Weights of a small GPT-style language model, trained from scratch on English Wikipedia: 8 layers.
MLP neurons of a small language model. Each row is named by its layer, matrix (gate and up: input weights; down: output weights) and neuron, and shows model dimensions 544-607. Each number is 128 + 32 x the weight over its row's rms, rounded and kept within 0 to 255. A neuron's up and down rows have the sign that makes its largest values positive.
After each neuron's rows, "fires on" lists the tokens most often at its 100 highest values on Wikipedia text that the model never trained on.

L4.gate455 [144 163  47 134 151 195 112 104 159 163 118  56 161 114 133 145 127  82 124  81  93 136 132 176 104 138 137  84 108 175 156 146  87  86 130 139 143 168 159 168 126 149 150 148  85  77 118  95 152 145 142 183  92 163 145 147 152 123 138 172 150 166  60  94]
L4.up455 [108 146 199 134 166 195  92 150  93  60 112 170 141 143 108  87 153 128 127 100 102 102  88 108 125 125  68 151 108  89  88 130 103  83 117 152 105 156 144 120 124  97 111 150  53 111 152 120 108 128 178 131 162 153 137  79 138 133 170 150 110 132  61  87]
L4.down455 [160 133 140 134  94  71  96 184 125 155 114 132 104 123  98 116 129 155 147  84 128 123  96 119 136 130  86  99 148  81 116 147 118 129 141 123 113 127  85 120 134  95  86 173 119 126  63 147 182  52 144 161 103  50 133 171  63 174 139  85 108 104 180 155]
fires on: " of", "s", "-", "km", " ("

L4.gate332 [103  86 108 157  69 113 117 169 143  95 118 101 144  85 130 109 134  96 124 184 116 152 128 125 156 143 156  87 101 150 117 121 128  80  92  51 132 179  28 120  79  93 128 128 186  99 121 100 117 154  93 158 147 158 136 139 154 163 123 146 142 122  98 117]
L4.up332 [ 88  82 151 144 115 149 168 159 175  93 133  88  73 187 110 161 130 126 136 138 133 180  65  96 182 100 124 114 157 129  70  96 140 147 173 124 119 143 126  94 133 104 138 143  88 125 108 140  77 114 127 164 104 115 120 120 125 150 168 140 104  90 102 112]
L4.down332 [180 170 164 162 161 133 137  86 109 101 133 123 129 102 158  64 147 155  93 111 127 138 166 123 131 148 155 105 125 136 158 155 161 127 149 147  67 114  35 135  97 113  97 135 164  32 158 100 179 146  95  66  68 120 121 107 123 134  98 132 175 165 129 156]
fires on: " m", " d", "t", " bl", "m"

L4.gate1514 [128 130 137 121  64 146 155 120 149 105  96 138  71 168 116 148 109  80 112 147 157 157 111 166 124 159  86  94 183 142 127 160 171 185 121 141 139  41  98 124 164 161 162 104 103 110 141 171 138  92 124 117 132 161 102 146  86 116  93 184 128 113 157 127]
L4.up1514 [159  71 107 128  99 155 127  47 134 132 119 102 121  80 129 157 157 159 153 179 172  94 109 138 119 126 113 106 155 119 123 149 157 137 104 165  95 179 105 151 145 125 147  87 102 164 154 126 153 100 140 149 134 135  81 130 158 132  99 108 175 124 180 128]
L4.down1514 [146 112 117 142 102 142 133 105 123 128 102 139  90 196  51 123 136 111 119  99 161 135 124 175 107 149 106 117  95 131 158 144 112 168 134 161 124 112 129 107 200  77 162 134  62 125 165 111 128  73 192 163 144 158 121 187 176 150  84 105  93 150 237 144]
fires on: " to", " with", " and", ":", "/"

L4.gate1048 [107 165 128  96 122 142 196  73  82 115 158 103 140  91 128 114 158 112 141 168 140 197 160 132 132 129 114  51 116  98 126 127 173 101 157 154  87 149 116 106 100 148 180 183 162  49 153 128 167 122 144 105 100 174 144 238 178 172 184 146 153  79 178 155]
L4.up1048 [171 166 157 137 107 128 157 132 107  86 141 132 147 147 106  92  86 126 188  97 111 120 173 135 128 117 139  95  93 112 147 172 110  88 156 185 135 115 141 144 162 100  90 117 151 170 140 177 156 187 143 161  46  87 169  90  69 156 110 174 149 124 151 154]
L4.down1048 [ 96 139 117  80  84 151 138 114 110 138 178 132  80  90 140 152 202 119 124 119 103 153  59  91 136 158 102  93 148 156  98  94 118 122 120 103  79 176 138 132 127 169 128 164 125 129  95 131 132  67 101  85  87  80 147 148 175 137 129 131 107  89 201 107]
fires on: " ", " •", "S", "-", " ("

L4.gate242 [189 140 166 123  85 183 143 225 135 183 156 142 142 160 107 154  44 138 147  74 142 121 174 148 112 120 188 104 142  75 156  80 183 170 127 117 155 140 134 144 138  95 179 149 177 123 174 129 106  67  76 137 108 161 191 196 105 130 129 114 105 152 136 147]
L4.up242 [154 134  98 178 124 131  74 142 184 162  85 109 135 121 135  91 133  31 168 130 105  98 160 105  95  83  88  91  77  82 147  64 137 102 164 124 135 134 115 117 145 157 111  95 129 114  80 129 131 188 115 171 134 105 153 146 115 135 146 165 122 198 158 156]
L4.down242 [202 156  93 127  73 148 122 162  72 124 145 122 108 132 130 169  87 158 147 124 166 166 122 131 135 154 145 182 150  65 131 149 154 104 173 124 152 175 158 143 112  85 172 125 148 109 140 173 142 119 161 169 114 124 119 146  98 178 133  73 166 114 131 121]
fires on: ","

L4.gate15 [100 114 108 121 170 107 132 119 173  73 170 156  90 178  93 173 148 117 197 144 108 178  99 158 145 111 128 123 122  88 160 208 140 103  87 104 125 191 167 169 117 127 112  60  88 121 110 121 117 107 199 155 142 162 143 157  90 115  64 114 187 144 146 161]
L4.up15 [123 114 110 137  73  94  87 142 137 152 133  67 128 126 153 112 123  87 118  71 104 169 101 147 116 138 162  97 148 152  70 134  86  60 120 129 142  83 140 125 140 100 146 144 151 151 117 148 123 102 135 140  84  85 135 165 130 152 109 120 145 151 126 101]
L4.down15 [148 136  95 151 120 130 113 173  87 167 113 142 151 105 130 151 121 199 160 151 141  76  73 102 156 121 156 117 146 175 154  90 165 133 108  97 122 129 115  92 141 173 144  31 158 165 127 144 113 131 106 146 109 129  98 115 149 177 103 169  86 106 133 197]
fires on: " Mar", " V", " images", "V", " mar"

L4.gate244 [168 159 144 164 131  80 169  87  94 149 168 107 111 167 100 106 115 101 169 140  90 152 156 121 133 178 136 121  90 112 190 135  94 137 116 128  77 171 103  88 132 111  89 116 128 147 178 134 153  95 181  92 111 147  96 154 167 104 120 145 167 214 147  81]
L4.up244 [149 153  80 131 132 123  90 129 124 144 108 111 105  95 155 104 160 132 141 156 110 119 131 157 181 166 159 103 141 126 166 130 152 144 105 101 157  93  83 147 195 151  49 131 155  93 117 160 178 132  99 113 140 151 171 104 118  92 162 179 101  98 125 141]
L4.down244 [141 127 162 153 123 131 159  91 109  97 192 147  90 134  84 116 104 159 162 154 120 152 124 118 136 129 125 184 112 128 154 132 141 102 221 100 134 120 138  94  89 124 170 193  96 112  90 212  82 100 100 133 142 109 101 170 194  79 109 162 178 173 141 116]
fires on: " f", " Cor"

L4.gate1215 [176 150 128 169 109 179 120 120 144 175 158 144 169 166 197 166  96 123 123 171 193 127 179 188  78 191 164 160 129  81 140 115  84 127 112 120 141 129  71 112 138 144 134 111 202 172 113  79 164 121 100 108 158 132 159 202 124 195 145  68 123 138 190 152]
L4.up1215 [119 208 119 161  98 163 147 141  97  91  90 176 162 121 115 143 176 113 100 139 123  69 182 135 130 145 151 108  77 139 139 147 110  67 164  82 105 120 134 140 148 159 160 129 131  78 142 136  86 164 157 119 138 142  62 152 107 107 131  92 103 100 140 158]
L4.down1215 [104 161 145 177 128  87 141 112  85 111 119 164 118 186 112  87  91  72 121 113 116 123 143 143 187  84 153 119 130 111 104 112 125  97 132  91 110  87 150 127 114  79 115 113 192  86 142 158 135 157 145 115 120 144  71 145  93 154 132 110  72 161 135 157]
fires on: ",", ")"

L4.gate1103 [141 127  90 135 126 120 107 199 145 107 136 178  86 112 118 156  97  95 126 177 186 129 161 166 138  81 128 138  99  89  85 132 134 133 152 123 129 129  75 124  83 116 131  45 126 112 112 105 149  71 142 148 127 144  94 144 118 142 177 107 131 107 123 175]
L4.up1103 [106  91 142 149 167 110 164 125  94  79 119 121 135 187 109 146 190 127 186 172 155 124 183 128 129  83  91 110 107  76 118 126 169 144 103 104 116 106 122  81  72 154 193 162  96 184 138 160 128  82  90 178 114 126 125 114 183 130 140 157 129 189 111 154]
L4.down1103 [110 152  76  91 108 142 119 125  78  82  49 174 144 189 145 147  68 132 119 161 142 110 108 176  92 173  95  99 122 112 135 108 168 134 138 138 134 160 170  71 169 124  83 101 119 120 118 113 156 136 123 166 191  99 100 115  91 158  67 131 148 145  73 149]
fires on: ",", " York", " RUS", " Virginia"

L4.gate538 [210 116  85 140 108 168 143 141 101 164 166 136 133  98 136  89 157 132 128  97 131 164 142 124 143 144 149  88 141 146 143  58 103 140 196 138 105 155  95 145 143  61 110  87 120 195 179 116 136 133 116 105 141 115 112 164 164  89 124 134 175 108 154 137]
L4.up538 [119 106 121 162 102 186 162 158 104 163 137 126 160 113 110 104  83 138 156 162  59  72 152 131 157 139 129 165 155 162 114 107 164 130 159 130 144 131 116 159  91 153  69  77 138 156 129 145 107 165 131  92 115 150 118 181 154 151 181  91 125 135  91  95]
L4.down538 [ 76 152 177  92 111  75 104  97 169  67 159 128  74 146 112 179  91 153 153  89 138 157 121 148 159 102 130 134  85 112 147 201 143  77 141 152 129 113 134 133 109 168  73 160  79  94 125 134  91 102 178 104 100 144 166 118 127 173 127 123 115 115 147 117]
fires on: " p", " f", " co", " t", " Cor"

L4.gate194 [159  80  70 195 123 109 149 116  96 171  96  71 142  85 140 142 118 159 127 130 153 171  98 108 105 186 183  91 183 150 122 123 109 162 108 128 126 112 127 105 128 104 122 109  74 142 146 123 125 127 165 187 191 108  99 131 149 127 106 109  95 134 155 116]
L4.up194 [167 151  69 179 154  89 156 139 133 135 146  62 139 138 178 161  96  88 157 167 116 165 143  82 148 146 161 172 101 161 137  97 116 106 117 167 120 144 130 113 149 139  83 141  90 147 113 155 183 110 204 167 138 141 109 184 162  81 136 132  41  91 103 166]
L4.down194 [107 141 143  77  56 146  82 165 161 140  98 165 168 109 113  92 187 153 108 159  72 164 135 131 102 146  82 168 139  68 152 122 139 109 191 104 124  75 161 108 152 125 145 158 128 141 135 117 138 108 142 146  73  82 148 109 142 113 148 126  92 171  96 111]
fires on: "–", " (", "/", "-", " grand", "—"

L4.gate1232 [ 87  72 133 147 176 108 105 130 172 138 139 158  75 131 153  97 218 123 131 164 133  84  70  62  95  57 171  97 114 138 116 104 149  63 146  96 133  85 160 119 116 110 155  77 134 110 116 152 112 122 106 115 138 101 180 105 114 120 150  93 128 166 103 162]
L4.up1232 [111 163 123  96 118 103  67 112 102 147 140 110 167  79 110 208 126 100  93 170 110 121 132  81 121 162 150 101 102 132 140 131 151 121 203 150 133 133 108 145  89 103 174  95 141 118 114 113 102  82 129 117  80 148  89  88 154  38 123  54 122 119 119 139]
L4.down1232 [134  99  85 115 100 180  86 162  81 111  97 132 152 115 131 116 111 117 164 144 145 117 142 169 150 193 113 173 138  92  48 145 135 121 141 142  67 151  98 164 138 153  96 123 174 105 160 141  88 109 129 157 128 102 140 184 123 133 102 110 151 118 176 138]
fires on: "T", "t", "ats", "ski", "en", "s"

L4.gate616 [155  69 119 134 150 123  97 172 152  81 145 151 145 144 101 109 151 141 131 116 147 110 133 197 156 141 163  75  86  85 225 139 147 131 160 146 123 125 117  92  46  88 127  89 123 154 150 115 179 166 129 131 146 130 152 129  90 147  88 129 176 129 155 155]
L4.up616 [103 134 116  72 136 113 159 155 128 160 118 165 144 145 124  23 110 121 109 152 176 109 148  98 107 112 206 111 147  69  93  93  81 139 203 158 127  96 113 154  48 106 158 139 112 143 159 132  98 111 107 154  82 118 121 129 126 108 154 126 109 146 150 139]
L4.down616 [150 131 109  90 119 147  76 151 124 105 133 110 162 124 174 179 180  99 124 117 166  74 130  54  98 155 104  77 177 156 109 130  85 122 146 149 166 137 110 161 146 135 131 159 177 167  95 118  75 142 197 131  88 114 103 117 147 155 168 127 133 140 182 121]
fires on: "T", "t", " att", " Tur", " T", " Ret"

L4.gate1417 [ 74  70 138 179  42 175 139  94 192 115 102  94 201 153 136 163 153 127 154 146 122 145 151 172  84 167 165  24  98 126 110  78 101 115 131 100 185 130 106 102 123 118 167 176 126 142 150 201 111  87 132 130 151 120 145 123  91  40 132 125 134 116 151  88]
L4.up1417 [ 71  95 161 110 122 117 138 131 103  61 145 189 110 179 149 114 112 143 113  95  75 147 164 107 143 107 140 115 135 112  86 101 208 136  93  84 153 147 106 158 107 132 129  81 165  92 121 125 112  84  96 110 154 110 159 105 127  77 102 134 171 179 100 121]
L4.down1417 [127 137 132 114 145 164 103 100 166  91 188 123 105 124 152 147 117  73 143 106 144 134  96 144 115 167 119  49  98  94  53 123 184 135  91 181 134 119 176 137 175 167  89 154 116  54  93 163 154 132  87  83 148 127 136 118 130  65 142 104 157 164 111  99]
fires on: " (", "A", "I", "PS", "G", "P"

L4.gate411 [105 103 132 136  91 166  60 160 128 125 123  64 160 128 143 159 187  59  98 174 166 156 129 132 150 141 184 114 137 128 136 134 138 132 142  84 130 138 147 161 193 132  73 120 121 106  68 170 121 189 127  97 124 147 128 125  73 164 128 171 134 139 182 128]
L4.up411 [ 87 120  67  81 134 102 117 148 147  59 103 145 176 119 130 133 121 120 118 130 126 136  93 146  80 135 171 129 159 118 102 129 171 185 121 120 156 142  99 111  96  85 142 113 109 126 123 200 180 179 143 149 106 167 103  42 115  67  71 121 109 153 157 134]
L4.down411 [176 110  76 103 121 146 169 131 154 129 146 147  97 111  74 172  68 165 112  43 154  85 164 158 141 135 100 132 187 142  76 147 122 130 121 170 130 113 100 150 110 156  84 121  79 160 122 143 130  95 155 146 160 101 134 111 200 127  93 149 140 110  92 137]
fires on: "I", "A", " A", " Cal", "U"